python train.py --n_layer=11 --d_model=224 --norm_eps=1e-06 --positions="learned" --qk_norm=false --init_std_qkv=0.0288 --init_std_down=0.0144 --lr_mult_o=1.5 --schedule="cos" --final_lr_fraction=0.03 --seq_len=512 --doc_mask=true --train_tokens=152300000 --dataset="wikipedia_en"
MLP neurons of a small language model. Each row is named by its layer, matrix (up: input weights) and neuron, and shows model dimensions 32-127. Each number is 128 + 32 x the weight over its row's rms, rounded and kept within 0 to 255. Numbers have three digits each.
After each neuron's rows, "fires on" lists the tokens most often at its 100 highest values on Wikipedia text that the model never trained on; "fires in" lists the words (lower case) most often at its 100 highest values on Wikipedia text that the model never trained on.

L2.up165:073102121132056137070125119133194204100112147132130131115087127154133134120091071107149127169094101112112108157206149132116149182125156121139135143120113121057197161081187099105125126096170085131050168151079127111142134168159121078051148154136053117176181145138130122131161121109169111023
fires on: " three", " four", " two", "ix", "ive", " several"
fires in: "three", "two", "four", "five", "six"

L6.up307:098085090162133186063151140139111121126154186164146112199111145059129191106123106074143088139079099150119125111161146145119154143068176156105177107158109129096199171107140153111158103124106133151138136135126122113146127126153096102067155082115127111189170112111141168151135184150158120157
fires on: " with", " r", " is", " are", " of", " into"
fires in: "with", "is", "are", "of", "into"

L7.up182:147152149128158134156126116171182123164086153106135039133156062129090099101109117180127144147095053168149128109193156199137175186136140090114117144132083168167090167135118091090128098131131139097111129182131077154106147095099120112140207208162090120088129077104120192101123132120138146150
fires on: " one", "owever", " most", "any"
fires in: "one", "however", "most", "company"

L7.up584:175076155174124084105160190182127070141093190068137087151114183097135103115117111202131118108084118151156122118143128135095137167138138110098125181152118127138108138121141145065164113084152107154107105115124106084089147138117088089155115081099072209069129187121124131081133135130156101145
fires on: " Championship", " Cup", "ague", " League", "ampionship"
fires in: "league", "cup", "championship", "championships"

L2.up320:137152181094137136092120126114059118127107154168094128138111144105107109129111118124196161156127168101130126069146108079136073114100173164128041119082111069168106167127130128176119095089133142120186095098112116111170180136147144115143145088112167087143072099186163086104171097177109145160
fires on: "ish", " American", " German", "ian"
fires in: "american", "scottish", "spanish", "german", "irish", "russian"

L2.up700:143083142145080185154173122103131116124126105107140126157101108142136092097140093108153081110102109176136171070170119059086165126123168170148157085102126192117115131106067114081121097088189099088133191131143112109094109099186107114114144105105090134118138086141154125085134186187121117171
fires on: "hed", " born", " cap", " round", " located", " down"
fires in: "born", "round", "located", "down", "reached", "attached"

L2.up355:113129132143145111118105186092097083145142050127139036125146134056112091084074149149207194127103117170159111117126150111125151125110121132105141149129146150132141173113128175188158114154130114132191097127172159191146110121163130097095156179179189092127124118100077189103130112103124135134
fires on: " they", " that", " we", " They", " who", " m"
fires in: "they", "that", "we", "who", "which"

L5.up272:083125214071168122108138136144090152124098138150111146151148141117116079106114104112188150152091153127096117149137194120058169077094119095120133118116108118174090095161128181081135099148074072095130165138085058179133180159121112125102183176213137166127094104122183168177147165104093119147
fires on: " on", "D", "ens"
fires in: "on", "census"

L2.up665:219128133153157148106150138133146132141165140141128177022074109131130130168199148156159159085128146102167132146145202122142125067069122136140133089189119107107171145139166157249087149156103105090089113155128120147156102149138120125138149091143140169108134115140093101123120168115140114086
fires on: " South", " National", " North", " Best", " Gold", " Country"
fires in: "south", "national", "north", "best", "country", "golden"

L2.up872:096157096056109176109165073098122125147120194119131140161135120196149121099107058160083109173120119133146225145149186156140174084191104155110151153136172114192111092165088128115062131106156122085160159134113077118169162152137108155135070118096093122115155139115156140191194124143111103108
fires on: " under", " due", "fer", "ording", " inter", " includ"
fires in: "under", "due", "according", "transfer", "such"

L6.up105:178067175118122123129129108117111117128067121110157094118141134128169156157065099115115112075180150102150060138071160099164143108118119149116179084096109120072133136138160119130194172144149128130120196159153160127136120200106102111081151126108105088126112145087125140102187128152103139156
fires on: " such", " January", " December", "ce", " July", " September"
fires in: "such", "january", "december", "once", "july", "september"

L2.up818:149158087159095077146135100096148103140127162092041119104181077105127109149114088101179119160117076142109092107104158151182209117098150169158153174106093119159099096139094121125173108089150193160121138134125082129130127130110087074142154166141149115124219113126108113131157201151173092120
fires on: " ed", " early", "ony", " San", " publ", " century"
fires in: "early", "san", "published", "education", "century", "anthony"